Weights of a small transformer language model.
Size: 8 layers, width 192, 6 heads of 32 (2 for keys and values), MLP 576 SwiGLU, 6.59M parameters.
Architecture: rotary positions, no biases in attention or MLP, untied embeddings, normalized queries and keys.
Training: a variant of Adam for these matrices, 138M tokens, 8429 steps.
MLP neurons of a small language model. Each row is named by its layer, matrix (down: output weights) and neuron, and shows model dimensions 32-159. Each number is 500 + 40 x the weight over its row's rms, rounded and kept within 0 to 999. Numbers have three digits each. A neuron's up and down rows have the sign that makes its largest values positive.
After each neuron's rows, "fires before" lists the tokens most often just after its 100 highest values on Wikipedia text that the model never trained on.

L4.down94:465477488452518505500504464482471467512467551513505522459512479526529546539455508497461476488440415531519484464577491545531522484503497564449573490469439435479505491482509549492519563541474538488392481473481510530480501538577451473568435477434452554531452473498466478468412500517506449439401488527551389484510562519462445501517497496462443542478524501482547540518547542480502461476584
fires before: "s", ",", "–", " of", "0", "=="

L4.down477:521554563465513499513531513505549451414481594556527503522484501480501531517563575432564492479463501495493520506562532529499456511507411499473511498500523505573486550501478451526499513442405496479371477499497460445458495519495525512534529532498461519471481428539457608533491503510514538505392510473450432451556537462555485525453489593452496480452482498488498515424476490499499488474444
fires before: " ", " the", " January", " November", " May"

L4.down304:528525527490499507509459479470627502484472613453487510446516516493538440437423510516517470481504533453529522500440486504491473490418518514476461513515529493514539491535449527531532496458564472448446453528528468481432490491539534437530520447485427502502514539508544426484467514528489576426491492573572558535526561479561490493484472478526555488489506508505529449423527563544491602497512
fires before: "9", "8", "6", "2", "7", "4"

L4.down409:482484520519494479465443495464542519451542486489479483495460494425493506458448541504499508509534505453544445483516527523490483493498526488506479525568523525473502480445509561510468497485464565532536532435524531577450461435560478521453530516511539553579577461604431470484506516475440574541529501523455509544465457474527534428483502497418554511514545520563473569516492476475534524553537
fires before: " |", "+", "'"

L4.down118:570530482468489437531524456417475507503434499530526459456518437463559477407542474498501518533535519532539472494510482571517468406538439472515470484573513465497457566551537554480552492540466506539518522470494512505439412551464510547584496454524536508493514453471491602489507557526455469537559528464392474472475472570541460499532543507494496524496556436467543567545496489488534464501516
fires before: "0"

L4.down565:551532520513546507513469544479512487491528537440471513460479498473488534499496502488583440485485507483480508487555550426498557548504542477499525522508479473503475483507448481575520494491509477519494550460490518471478471487501443476498549510547457443556377536532454434466549552581601531507507483507578524421538538547558454529529496536440596478460486520581523497568591428508543494489473
fires before: " ", " in", " on", " |", ","

L4.down175:471474562463496505460525584452531504489457491511471473477444464511469518509561513521468507543484573492522520538462553563536526440476459536502515409516521491530575510457561449498483508541540502516448460462511490500449574472524481487556511447536494486511490480542481512499452541530555544508510472537594505522569419550438535555555449435504550538530425418553478504487530499535516457575539
fires before: ",", " (", " ", "\n", " |"

L4.down124:479472510512544510477489560474499515449475401463515470492509483501523492479516520489453547578496480507582440547490496561537482444526546494536523552509512548563559428512527549459502498428498456514428526522508523466539435465495523495500586442485478617458500523484608520457503496560487472597368593546544432517479503476509524519433486465536441525524478513528524438529504491482481483501497
fires before: " a", " the", " an", "==", " Bishop", " of"

L4.down25:453560511394437584492490435565512504551504534441520429449507502532456496560509528532483525508478596494432577521472466474535498525472470532515474452484509500529418490496477451550552560442451511442530463529514517432504517507444540483489592497488475435501485519465504465546599502529482484438494446483544512444431531492530548533529512593484474504518513485481501612497544484500503480471540
fires before: " ", " the"

L4.down228:468446513556533449567501437538497516528427501467540524545459475447496449559478528509466528449460499471503534497500538559477483495534494542453483545482438506555502539536530551500475501459466503493408496583489484451507493476466548424484530451522468508557493482496489456490553504539504543448521544503532531525493465485510489470525504518537463465467438482528487485521473541515450473432516
fires before: "\n", ":", " an", " a", "s", "q"

L4.down167:449509555496528482483452577495517457488534499468562534491443502566544534410459513524418397496541590460526463422474519494507516490561516536485529548493497563486512467475522486499524515436506513455469487439593490474457460475539505476550583490527512515504614460435501518525572469462513522453517493480489501467492500414511464496379490457492516484522494559516435407511568514559518501508489
fires before: ",", "\n", " (", ")", "s", "born"

L4.down567:479502507480466577490530542496506496456473499592472471519480634498464446499491540539471512476557529514467468505487557481475592530575503438502445445516435471595467510566513479519460520543485513569440451429465526523535590515485536560493466578533520536449512476510439467470511532532470471541495553552468506560430518518472499511449447428477504436510472509501487384514472460498470453498488
fires before: "\n"

L4.down107:524482491513558457435546530485550411492486452488455543501552467531491478471508429474557530523551446545529561519478477479539523466533451572523515461550440430500578506469515564482502493494559554514461465511453475593480562522543480471530477492508485538468518517490455536502509526506435547469455592554480408456516445509479508499469483460464503559468468527485446518473447513550456502471529
fires before: ",", " the", "s", " a", " he"

L4.down352:449468531434478548526469496499457540499559524528504589474527537493505457510452465430467509532567462488536490477524498565464457480512491490485490524467469492524528497527487518370534531445536512557497538490546476542561439536491501454481537465492499535508433558455483522525483552532585489494479517563541500559486439473459457508481465389500498513577490632496510496488545587474496475461535
fires before: "0", "3", "9", "5", "6", "8"

L4.down3:474471562545462438506509518462556497583438551485453552531470503512490394523522447566497481491574470448518541500577403517460377497542531492478454462529516470515481517472465478533455510500527526448451514460493462479478453479493546464505528503516504489443461477538519576575580473524462506485508565510470467525461420464565499466571580514538510549555453512488490516491567527492482479563495
fires before: " a", " an", " the", " ", " American", "\n"

L4.down491:493461578444486451512610549501430479421534471515531536452417498619527478451419557544475479548415504558446562462479486481462540527513486422547406516471528480514531579503494503524496539561538477485514464508522455457506457547521503564522474450436550538495516479463470479514560502484547531494489481516532462532514463471538521465508465513486489436488422477536518484436523528521542536525455
fires before: "\n", " ", ",", ";"

L4.down229:459501545428508493482479545434429534519555481551515514486502507523532562531432525559412410473540490517466440512526549549537518539555531544485420535527464523474490544540449471569550506530465515471492514505593505489464525503521560425530509573463490543483531464467462491505522542540473521514489524426455508515588542492465519483450459429548487496519424504487558496494495497536505426504502
fires before: "\n", " and", ",", ".", " ("

L4.down247:472555436496564533464471489480536484564515490501519481495439466499528493470431491516522526537480565491497571559522587504468503480496505476429412501494504425601487554441455435508463536492526488554534500461419552463423455496516483559553495535463494443479481474507464534490530526529521564496489487546539511490563470488436564542490527520539494549553556522534487534507518440479542448514413
fires before: " ", "==", " II", " the"

L4.down287:586538497515508528538522501540490401502539503529531497473496476502530537466444455497472482495466581447496476512514488495543476525530486476489458519407527512565546446468505532585474534490500523543494530459503514444429409455507538455488473492509494449497395435452509463512470503533472542484478539523496519538555463609484514479497452504503498539412545571507546442503438526506456501504559
fires before: " |", " ", " (", ","

L4.down233:496461458519465407514532510523510505523483499591480436516465535467464584566548446446510549517474569424542483470518519511527523603437462459503515537537483520507508513525502468470468453533459483398483481495476449499451557404509499542546537477470435478507618509503518573521458498480547508487516500476569458501493399504535525438525459537459485546533544455534545517505474491487521479468441
fires before: " ", " of", "s", " |", " the"

L4.down455:544506555547457503521483453416518495496517504542428577458489467507523497511508483507512460450448554493515447503517466514514542486532455456527524486510429501520563503490539501497503449528496498526491458493468476553501451499537480433508512480517566493519461478470515524504484566414583450427451510533556552503518520535458435488480480463498441549486491460525481546491590538545542509443473
fires before: "1", "2", "3", "7", "6", "0"

L4.down219:549518530583512501511497536515529452533493537505415484495533476485494446395487503536463416531513511543529503583508538444489469549529444553529537463512542525502474518420446423480499462496392504487565514476505532493549533487446455531510488534520488524566490527472486607493520477460576533478440497453507530538483467519600497487547497528511462504497489444459522552541521531489422510542430
fires before: " ", " Mo"

L4.down348:520500512450441439422519520464471507489485521482507469476482478524450479530482478534505468513476542594494495439355500457537490500471575448467501502463477475516518509429452495455473558410453558535516504552473573514462440543490551496562492515474528498460520579482414537467564509527452500511529467534511480449459517484560544495459524460528461522518455516482585455586457438535505432498497
fires before: "=", "-", "\n"

L4.down71:486502464386485493471482432566556495554467549423545511548498448576443520489437486518530516500492569524453486555498439554509529516466429557530465456479513474519491483405442484496565601473461535454471480545534531479470548460505520486509519506487431394533513520543490556558509503510535519505481442505518487508539428560566508499524490614485440442423532524492453575507504539470542509564510
fires before: " "

L4.down85:508559482447483464574554539568491495525482419548483496495521507501538431510554514554514469542505498442488429390499513410414481544517440489506489485485535476508527472484525518490514432543530474438513486500564491503480413415413479466538503520443507564443570552520468433505509531564532536473548555501480498493528474467532548529506542549469480532549497488465585491557507495523571466498559
fires before: "\n", " the", " /"

L4.down24:505595625516522492495497547443504479485505460595492506555449468477544552474497569475463459540510451479512483463551500552524517483542477482482483548544494485464539504498542512529498507456502535528501550507532534583535422471542447443509495530461556494486522425536468511549495504493446468522563550499441538471403467476424511489460496440570536514434555457537492598487537552511493533527533
fires before: "\n", " an", " and", " born", " a"

L4.down8:454502507503594477530515634468541436466531516552446532514495484544477499471533473521505489485460481470482555493502524432485422573482516498552500467488483515508486479490529446494501482464521525517473429487454492530463523464524541556477532518578501545591518472557476507527474482463527470445496498468594448479513492493493494439371495466404521531552532529548514442496498483535495447507500
fires before: " ", " |", " ("

L4.down340:444503457483512497558515484469559477518522527548500541498523491431526532531477520450468452516465474536468612569413467490462458541515506487456604484528504421515467500512505464514535493455449475518518567517486545498527537529457448487584511491498532607445497494446464529457479506496570452534493493432417523530535526539451538510473468578504455491502528440451545567501473584435451485484479
fires before: "\n", "°", "s", "1", "2"

L4.down396:463449516461429519467512493512595521458479543490535459494517495538516532547541511435525454467569480459545497496491547526518512478480490468514458481526500541552406555488491535552523536421466490605523536500558533524435500495473408479475520434491444535448534447507490474466480518485570523508506494460557485408474442581533553531555539494479455468495535538483449498512468487522472552567534
fires before: " ", " the", " June", "gue"

L4.down347:523455524528597439449477537484564497497514510491430566475504502424520492489541455491488530473567428423485494486518485473531488524486551498490566512486403517530514509516457495499404505501559496462533459466482516525521460532487494508539478484512517425498474481504553534484499433551455478532457533576505511536583461487510532491469469443478626528531527433480493471454496470432525471516517
fires before: " a", " an", " born", "born", "1", " is"

L4.down41:515443588493449538506517501522551512450519483482458519525508510500486507523489464554532502522534545522487497478489552483530509464527505548429462438501520486544487449463562468478532433560444514530619490514460535507482501521457543527494533454495489538454512480536477461441524492524434545509509442511492448488427536423575504444487430541514616437447539500529503490488476465487515491490531
fires before: "1", "9", "8", "2", "7"

L4.down414:508527483579463535512485478467499545583515533459534497458473479421497503512563476534477431440484547468461447503538521441504544511451507561482467520485512567512504532474544482440410431462517510564498520502483444502446514488447418436511520521478509521543537459466551597488535467460566556508523515493504485540460416495523495402482509561448489486526577558504497520429513460516525507527515
fires before: " "

L4.down489:556506498494565500506489505526489467445546540449485512490501481567537502504552518386540470480440553548544522557499529488523467500451507509462533477516512468487468553360572488518531530395476463505526508482511456514456481521563462557545459570492468490520459488541474542540517519532495518492513457535524455478625484554534464504493533495425506490342426509478538495485483448480510520534545
fires before: " ", "cus", "don", "d"

L4.down147:487496527495531521540552473545519474430456441515430505428476524580464468481484434463541472542544411534541491511509556506489481518523493437529507510453500526444477554502506494555548528446515457447444571507472471535502520466582421468507493550447463464523556560511487458460483543495494479498480527507518493507490499504481546538529511524522516496592534539478474477422551471476495553453489
fires before: " |", ".", "5", "2", "3"

L4.down534:494486483423528520489490502479525568507521532499491524507477616507465469499534557471517456532463515536491503545490487543438472552516537514490567484585500565492449466485563523528542487519460404506419487482539470498455432495420461475546522518530482389482532505520502544455490539459507427495498477533450527540425499363478536544572505465431567532534524522421507522472463501519542445535528
fires before: " ", "9", "2", "0", "1"

L4.down509:506557485482607454456476469501467503523515529516443504598547531510535418531461427519558560564514522508459523519548452509521522441549472477503553502525484506401512498443528537490442540463568475431521530521484535526497545460482518412533552549477480512520468516515482465566530548549524551429568561507457493510507534444459480496495511363435511483491501518512419531541455516506532428469575
fires before: ",", " the", " he", " they", " a"

L4.down145:482465542425492480490491476467509503519443529514517493489510576472489484546437457585480535528511565515447533522470470532483510493506455534463589515500500485481559495408512480484439532486424445504538583515418568489461516484525542513462529513447498561418471567512480545481517529459472549543511440518505441518547597449465519501481489505492496493537476512568481516571566472437512524450576
fires before: "\n", "2", " (", " is", "s", " was"

L4.down405:556466483441511559466513471475541475533503472511491520449495496447425468535539544470571536552577515408518465525618554526526408468480461505487487442530482488484581595454432554539489472459564430493550493479550487454543470520527466459517450498529514472502481477520525532508506475549480539487414542510546444514590464500501540502510472592526527488512505434514523516459508564483492496444584
fires before: "\n", "s"

L4.down555:525438482527502493516525412459525469537532513454508481537489513581495498527512472550499504448481508587498481455493492553519473538462518512494534510499478457558439469448479541555563490554477510492462475480447437468520503567566505486548492506516513428513470488533458455496483522506523490520433503511502495504490464482490526481475539482432504564445475517453531539567411535552486459632484
fires before: "s", ",", "N"

L4.down270:529517457521452468503469521525473545490603533507433480552560457510529521492533407474502503501519476561563466467533470453486473510458487439500508457482517487469488499497457567484563461507438489531436546522530538530547467508531446481564486500501462505480523535537512531428532466476506475437520501464424563555474543550553516474487545526495573513606547424480526510495564533502533450491490
fires before: "\n", ":", "---|---|---|---|", "al"

L4.down236:465545513461475533451488492564459522461469535504485505559538552471471486503511479469521590435458488514540565491508498511466479535474458519640572472458443455436487461527505516471499506456486493485531553514496497483430552543440534490489542546458504455529461502538572513444513503479562546490412458490495510469566573540501517427459440517473458511500496503454439425530466462533446456461481
fires before: "|", ":", "\n"

L4.down372:478429476480410446523540457487508511520492528457447436586506431469514514491444469523460537504476414508495483508506493560521535446498492552537497489524480542545511488512500476590508483467547619564462510566410491506508487482524530454479522502504471471547501529498534589486515456523526519444443501540591473532556584523426539521530476549563425462551487428502596544524495496470455448532506
fires before: "1", "2", "0", ".", "8", "^{"

L4.down446:538455516477465499531492490484497573524523473468542430523503569510447532509452513405522473523497543516475529508482461484536482500486495589487486513528449502513532531481477543470449504488475530485469545470439532530502505472557524452425471504473475609448505548573580479523514507502507532434468514546552462483503480590530512522494499371529555424479471515543432502505460469469474530559562
fires before: "\n", " The", " In"

L4.down249:445557531491451483574497454470524536541438450472466538484474493551469498495515510513553498539523594472536469538516524500625507447504537479485414531453466471509513463539509531501534502566473558502526514483560570513507478502582455477437535462494513460495505529503442565524545528475511547490502524445491475446546474540465518494617462501476546447535419494503484460523549461527544510475505
fires before: ".", ",", " of", " and", ":", " in"

L4.down113:447484446447543382486485449582515541528498504467460451495551497527489506507455436498451597492410550520516522535475479486474503483494507483546526439447491538528534504508511558527478492552550521528419487525494511527503511524556442461552536551519419496471477508420407495496455499497537529489399506519556467460556475518403490546481519518472446555480553566440440503542505496540528490498462
fires before: " ", " the"

L4.down127:458541502502476462497555533516410449474604488452545540485483436471488516494431517536424473425450502565517496499501462528500541442530474528579482528475471526512478494500486544557507533481500548545488553480533475434462480475461566488508496523479473477517520499509474529440480485560481488532528517504519556427523551533542464508420432512477507494496449538538492475487473431521566471531575
fires before: "\n"

L4.down406:491516533467496546570494550515497555497498540501485523513415496470536485504475522494513494504566475449484584439583568496467536447510549484446441435517459486509529537509609429445526506485415524517550474452511456510514445530499501477547495494483499577504489514563522419436499488478495506478425490517458555511506538545434439500484425536411449481557459581512501555509525456448510504440519
fires before: "9", "8", "7", "1", "4", "6"

L4.down499:510500518523555390534524492502493552498469465497502492535561447507547515529505524480482466521580466429543555499449520493504475570539515490521551427536479470555471486427520525488484516478477426482472507483542526526542451471478454475470505576449453473420526420526451395530531513473409507519341450529512496539441491475504504521552504537525515484535534483525494528472493496549554564508534
fires before: "==", " ==", " career", " life", " ", "s"

L4.down483:447499446511484456474518471457533458568560464518468512477556417559524467518518422526531497450501450464466442536464472468448482560432531456485500415525472506459489565430506548585440497501486495512449562503566442463468484537519528498502461564460469529529573538448588554503509513518524473564451541530493503536481518485461467464516546560477457565478514512499440555556506474504561467480491
fires before: "\n", " is", " was", "born", "1"

L4.down520:500513536530488484509557508523448534475507519526424517404521552491529498545531478461565451534537535516417485567491464538542499563566490510506480519543467536519477519526574525453515488483479477454507431501426535507481581545403467503487459498470526394467532544528490528555539512423482512520414512531513505478529528541471544482483475563487476506501532476488471465473502449460461499417481
fires before: "1", "2", " was", " is", " "

L4.down131:465500568537522487514460521470512498515496556536479548439510507492454535509458489462500484515536496541536457539524474552519539488546435484467443505497511523428501537493496529538458568410550495481577457566578510484482504540493493473486488577450502557555547479437501445555539552494525477485420489446503507484464503508469462517503480561483481477509508525492461530471581490532494458540513
fires before: ",", ".", " and", " in"